Weights of a small GPT-style language model, trained from scratch on English Wikipedia.
Architecture: LayerNorm before and after each block, no biases in attention or MLP.
Training: a variant of Muon for these matrices, 12367 steps.
MLP neurons of a small language model. Each row is named by its layer, matrix (down: output weights) and neuron, and shows model dimensions 0-191. Each number is 500 + 25 x the weight over its row's rms, rounded and kept within 0 to 999. Numbers have three digits each. A neuron's up and down rows have the sign that makes its largest values positive.
Before each neuron's rows, "fires before" lists the tokens most often just after its 100 highest values on Wikipedia text that the model never trained on.

fires before: "k", "c", "ard", "he", "a", "an"
L3.down276:505487505533538481512471479500524480517465493516510502503520504520498501500484476504515493460493531488507484513477499482538468521506453507531493505469487491534428491525512458472487503518481515456473510554440433526442462457477503501498511508535471483539507520483529488530466529525484509515506475477501519508516535542511494470493521482499492499477538543500488535517492526458490502497460526495457511509463521498544515500488505497505513488522517458534510514487477492477516460539495523516480530470510536505500487518532515528511462527436520503462533471524504484480473483562512530499

fires before: ".", "A", "H", "ur", " ("
L3.down316:474478509506489518459456508475488494507493504508518480496476536489506502534484494480502514467505532517510488470492496518530449469454483491559491491565514505509555492484490489529490513555513520515496481527516537470513491455503480477515493513498527498522509514526452522477560532525481467488547530462515488481486480562510496511490483464452522488489467484494485507493522535455516504537527481442506463536551484495489506486475531511523477529499444499504459556511510521483483547501472529517492524467484490515501488529498474492490486503509492472467521524468515532527485487498533475492

fires before: "9", "6", "1", "7", "5", "3"
L3.down289:551475491532462510465506497455526528522475506494516481485513551484511510457510458487501501468508465471508450495518493513505461537483526482523466504473543573522518519503516468474507485506515469481487457483500506541522521513487526525480526518488504452490501487500505503505518504505493517531521450521494521512505505440507532476481508497489498515513492481485482516461492516533502500505506504522511495473516469468497513564529522468513482507522476525493541517483489475469513516468473516499571506434491498476498497501473506450521548533536463494522530466523472522502522496488523438507

fires before: " |", ":", "–", "o", " ("
L4.down116:500514543527507495521499516560475511535510501470469498504485511463453496461513501531506464516522519547451518504522516493512516526489500480525496463506492494502499507501495499518476527516475502543470502555483538530509483511479546487484475510496491520527495523513516487526474529520501501434489472529552506514507469501469476517473489486496473495512514569462499511482487456531529495497523459507515532516517445481564521488507529502490477503507483496516496464500482534529511546481508509442504495477494449502499494471509479515454485468449492468455505515467473459480531504473533515521

fires before: "5", "0", " (", ")", ";", " |"
L3.down715:550524476488469534512488461495517478454510466517507511483537479514497492506475504497523497470483514494484493529449526500493490494503517499450476508547475477463437499460546477500455497470548553510531496499496523497505514497454417534510497526509575500489472533475511517497521509506555474524530521436515490507474530558487489472539511488481521533478483499495492530491500523491510487479518541502472491487523494480520490487508515492471521488506494553503510515486467512500512478510508499518485537457482501502491486476508452526478483560493490527498514491537477497488500521484502497520

fires before: ",", " |", "–", ":", ")"
L4.down611:536487488483475502472499505537503539472530515483510462504524471511560508475508535502514499477541460511487481520470471543513503509503508443525484547499483470486510493483471492492455516544530472501514549481506570488516493521495481471497493527495525499499535531460522454474489536503502516468569527514528505507513507496496515488486484469492506531527488528498505524478487486466441502538507493513506441497478475505509487469514500559518458506494476519512519493504480474496522489497511492521539487469524494463486540479473518491492518509436546504528494480491494498468492511546453483470

fires before: "\n", "|"
L3.down110:505522492463514496512510449539490481471503478537459494521536504479512521502511519485467513522496480490517523476528512486491516503513501473456522541488463448500530469529510539470487541451513492544509479528522530470471525487559480540526482517497520518490498473481525508498539461506513514534523503525539472473509512535492523504506502507484491502454444492503517482521459486507500517535491523499526512509506449455546461490449489502544479510452452500488484479441474494465490501493487477528497470546500527470514462486504516502519540509511489494489514486499503493520514512448503539528

fires before: "|", "\n"
L3.down358:474507486459544464480516491552493502549482488543468473525556517453528505523498490520542490515515528493455502517502504469485492545497483489485499513510492515495477531507498524447514518524486467489499515524487510493514482508495484449470494494495483521529469491488521466471481531489494528509436503517495457492469483479522534555496497514521523543496503529515447487505480472496492534482455535491528484448486486544508476527520554472527511477487502518495488465520525523479511487514510473540514486485482471439506506481520540522525518497470533442499472528511496510549502511486492513525

fires before: " |", ",", "%", "0", "″", "\n"
L4.down571:515507525518498518531462572477492496463476479497490465522569526489496534500515538532520512520517498488496504520495505536505525517512523462462478520508486504518501481516478451488500475496473541479535526464504517529512508538485487517481509543512517504486571533498464507491492490523481502482500490489474469525544506449510459536501531493466531507518467532470489502508473491466518515462498480505542495481437484532543477488480527464489485479471494484496482532515507491499527489464479496474450497493430503510525499478492487536504511526518497514498468485516540502493451486458484532527

fires before: "es", "ic", "ing", "or", "ian", "ia"
L3.down349:501485513524510490550452503518471508463451520453519512478501483482518508471533504508525498514535472550517485469516499522467521529534474511521516486473485511491522511507471497490485493518482470486500493529535489502518480547498497466495529499541500459514472502487519456505499493475510453492508484485495467496509480488435529515490496506523533519502480519511475493542524464501482450502478519554519514465464476492524476518498524503457512481466437475481445496457509504513514539542483517506499515504550544503548523501499540460488501534536515517531493481494487481525514552501459535523

fires before: "0", "n", "e", "er", "en"
L4.down323:516449499484543484506529499542487510463567526512483445515473516497519505465550510484462491508492578468472490498558488495482533531522479486495525486500467513519485485524486499498471477497492500480552505541480533482527540515442487471483511538537508482510485517487511509484465513483488494491496482493487493541459497504517522510491477483502490497454448473516504470503503514480500509489550497529486477536468509485473512539516513531503479498496483513482499500481491499465508525515508511480450458487494518500504567522539471476469458510504487514494511471512522485496537569472503500533

fires before: "er", "en", "u", "d", "uc"
L4.down678:515531521507482507498475543520500495488542521513521537538511503471504500491489484488473499472544543469488484562512529513481488483485471450505538529515501440455519528512494536482499476512502478503489509487547488504536485516512487517501516502489518517497477461492481495497497504493469485524525501445532510513519520511482468449486504460484520438477503521574503456519464495497489543517517517501579496519538495487487507500515508472500493543532448555454537494525486475500473483510495486502464516510465496518466469519471467475512461499486522512495515512487475477528503531469483493514

fires before: "y", "ian", "n", "ia", "ical"
L4.down718:442536503480524478515488516503501442485560564506519521485496498482588479496534487515544521491508494496545496499548511499492489513526466527446491509473528494493487491490521499469528499476500486522545496507465434460509493479478498508521462483476509479542537509508500504503462531477521463526510486501504486522497466461509495513514485540505528514484497521506447472467512501513501472490463525541478527497488513469504485517491496527482475467545548540491496488500510494502461483475502526524513539528481480502474483491488536513473507500547519498493475467457479495480535509491537490482

fires before: "9", "0", "1", " ", "8", "6"
L3.down159:485520528504452481488484549473530466509486491502480521535540487512478480489508491508494493450474515443513506510509509428543478479485479510541500548503496503465514519508490534558536473493536506435496506545468538506548485516487541450480518529536525548505474498505499506495523505511487493484482497491474491497493500503484492521514489451462498523473515475483533510481488513515521506488529509481477542504528533520529478495480478493479485501525508452488500482523537461520519484479498494515519492527494462506512486435486527540540494505548496477457476476532472495463475530505521491489

fires before: "s", "ard", "ew", "ou", "a"
L3.down408:501466494490472507510528511484484481492508485506503502515493492514505463506524486489477467467518527483504470512498503515530475516487542542489519533525526475519531474539515489484522540530492508490479559541488463497498485502497525486441507489507480489526509529473475509474469496479552455435490486501539532513516476539536476526503489452465474457541494519504490510485499509505475569483511525455532491507484510511480535509517472513511487486530478478474476480494491511530467524520570508525421518506468549510539521492463500501498475524491529501481513461486489492523495498534496462473

fires before: "n", "ill", "ing", "m", "e"
L3.down446:489502478507492493487512502478497493513495501488475479480506477498537499552496508531494492513481557467500545475490519477472497480463477515514519502495570520496516515469520502474477475482485462547531532487551517501443506480554487471482507514524458470497526487474454504514479507525507481508454552500503442498476563521516533489490485479505502513523504459541513495515458505499473471538505463502536542528476524494528505509492525489518533511496530525480459501510470516504529527524470489487525479477500500475466544525463510531512515455477509472497496519476509519544509454460472495474

fires before: " |", ":", "–", ")", "7"
L3.down407:549495442536511498496500502511502460527466476474507477491535511500486465487472482546539498492499509523471503506508510540528486525483529520471500443547488508509532514486488501545475508532474474483497461511533516540505543513498493484486510481543524488522501478529499490520473517523538468482508487484536506498540501531461490477508469481519486492536517516503480493497476539525491453459503492486476544510501494507491503569506472493486516548506446492496478435507501522554467467532525488446444529491500535523485488523483472475500535495508512504487495523502494475509509467499519468459

fires before: " ", "\n"
L4.down435:497463505524470543539483510467524483481559490495508463454479488433478476529506488500535488505519531488520492516518460556498530537547509520496499505490522521474501499504477459497467496498518477516510484487469448501481451475490496473526448521514528536523506482487493488478541509438454498524509501493488517486549430494518498467527481458500506498535506492513504534476506508480523502553508478502536469498483493486497535521480512520498528494468485493535509454461511498526454495491526514505479519512526497478513497525508519483492495501521457495472533518495520512528542481519532554497

fires before: " ", "es", "d", "s", ".", " B"
L4.down286:505519469502510510478488508484497501520527538521513483513495499453531496459497525476510518529483495540512491522459464532483500447518525530503450479498491479488476505472470522513489512538484537495492478531484546525510515461506516529472504531487500477512490542507549469491487432476473507525511465460499532493554486472484505492525462493452519495503534492485511541499471487493519500490527484521490474460486505474497511493496492569541537474475552484475500489517518504444474461498501471523504564486487488496478477493464506555462527507537478501525488515516509474510526551501499510500

fires before: "es", "ab", "ist", "ing"
L3.down719:525466504486485475510476496514489482490460472486488547485505475468497504504531523473510426481487502497522441485514501502456549478524503500492499510504507479482500488540495494453515540488538513546481534517480485538488491492490475508529533487560510492460477450522483464521492471511529502477507487484470493497495506532510457550498542462463519493521486502552451529551478546504528517516502501500461550500521476490518572495496500499500490464508513532491478469519488503481506518504466498491514497498537532531527478504488517500466493459486521508486554510476525492489444523511511500496

fires before: " ", "en", "b", "h", " \"", " T"
L3.down252:517520508493508503457504498490510513496541488518514510528508485485471496522515496480517523506461474478483491507522507505478526499541477483439498490530479503467514475420470525538484512493486501520509511508513508464452520470563494538504472502462532464495483526553473473479515495482484490521514530521516536520523480479526472494466434485490452467550499489535472522498498504493499520466486467506486504505524505520473481501518469509511528507524515463526500513480540485537462526499568560491495499492479461508495502519475528508506491506502508471516483498539522534451520490465468507562

fires before: "e", "0", "5", "1", "6", "3"
L3.down593:526481538510537478464463470517482504462585493477448502438481484510499471509434491475495512487494491515490451473509464515524491513505481520507568501500498519482524480548508511492499508524484521474530478525513477570492505516466529512521504484509500476489523529491523534536487527519548489506504514511515499467513515500499483451496530512500509497464513504487531496452472506494489516545491477475489516502495519459509499522489527489512519517505482497494522502500459515478512535473446465518498472484492513508488549533484468480450538460532493489525488480491528508532485482478559490497

fires before: "-", "\n", " as"
L4.down153:487480516523536503493510532539520502468501454460468530514479495507506527475510538491514442479512507478499551457491466461482491518548524526550457520483479460492552510462504518476498525490536515526473488512511505501536516523498492484486512472471563506516528494527448516520496478484538538486491505487469499519482536500531500545524465463487501516527484495503498502536493479484485488493485525494551454496450472526534500516494511474499449506517501507500480493468506454494484493500506513499546504511498420499534477479488526517533496541543492481469481479515478493511498480486514485477

fires before: " |", "–", ",", ":", ")"
L3.down426:507477516510512533473468486496529531492511523463519482527530464492514516500494546474509572506526446521466494507514504504521474445501484489495531458505468504491493461507504504512502474478492471475493517469530488505470513532462536439474546517494529508466520486499505504500524476508477500477511520493540502483516529524523504509507502549516509473504481492494488466503486502504474517514489529495499506442507508482491491530536509498511476490525518556523498492554473490501508439485501469502527499534451494502530542418494469536493505473470538492531551500512472538530462460498479498493

fires before: "6", "7", "5", "2", "0", "3"
L4.down616:493502531520450496502515504505512478476561465504498517477514510490473502486472503482482485492512462479515504473507500541531483498496438523449497504543467491500480493481505492519473475479512520519468511528519523505488505489506489552498487470470497530467481470506475474506490525498476501521500484440460541506496458517510527490535491491499498525460514512501501496510466557501458497496506563474489516516503539486568515506529540512482501513562481465504535533500489476485508542512491508498490488507474499480462522447477488535541518504510457525507484534517523482512562535508513434507

fires before: "y", "ic", " of", "e", "ies", "n"
L3.down649:480517507517518548497518466486518514475537441478515486507464470508517506531480477543493466507520473522533518492481532497479510524505449498503487468532513492454513498454505515480475507483473526465539495508547519462554520528452505497487494511457523458529526498487479474502511505468507477498500509492485464513488523516493532503532548478499468509524484473491495436535531511543516505517489481498487487498494523527497509517522500488474497566487491473510511482542505544574535476475507481492482528463491490491478496518517518471521558493468474481528464505552493483489476488471515490478

fires before: "ber", "e", "en", "er", "mer", "ing"
L4.down215:461523509464505495516520521516524476487516492456505506531479540497509500480484507480468523509536528479484490467460517544502492511448497461487500496529484425457497511478491528517477512446502527526477511485497480504503498474514512501510504493484439504487492508493523476462526483510466464508496520479525523543530526511519473523511509495499509491551482510485516477495521509513468534510483512524519446489441498454494524472501491504480486472484493526462483544509523551534491502458514514496516516539529485527524525529508519510523518527507456494426482549476551484540492504494545491530

fires before: " ", "\n"
L3.down598:496493518513474530460483533487454499528566483488468462511536484488516535465513487496528519520553537517481496536462513527492483493522503450491477466525526528484517509430452472509509508494461529528475516522527459484508486485503508499490529478489452512495503567525509478493503544511487503503525510460492484513526490522535462478499544487505476521505541456510514467459490475508550527477507468518507483464495505471486557473505493501426488482471493473500512529484523516520491489539505541490504529523519487514499501533483495520497503510485463491483526485463510519493498477499485525496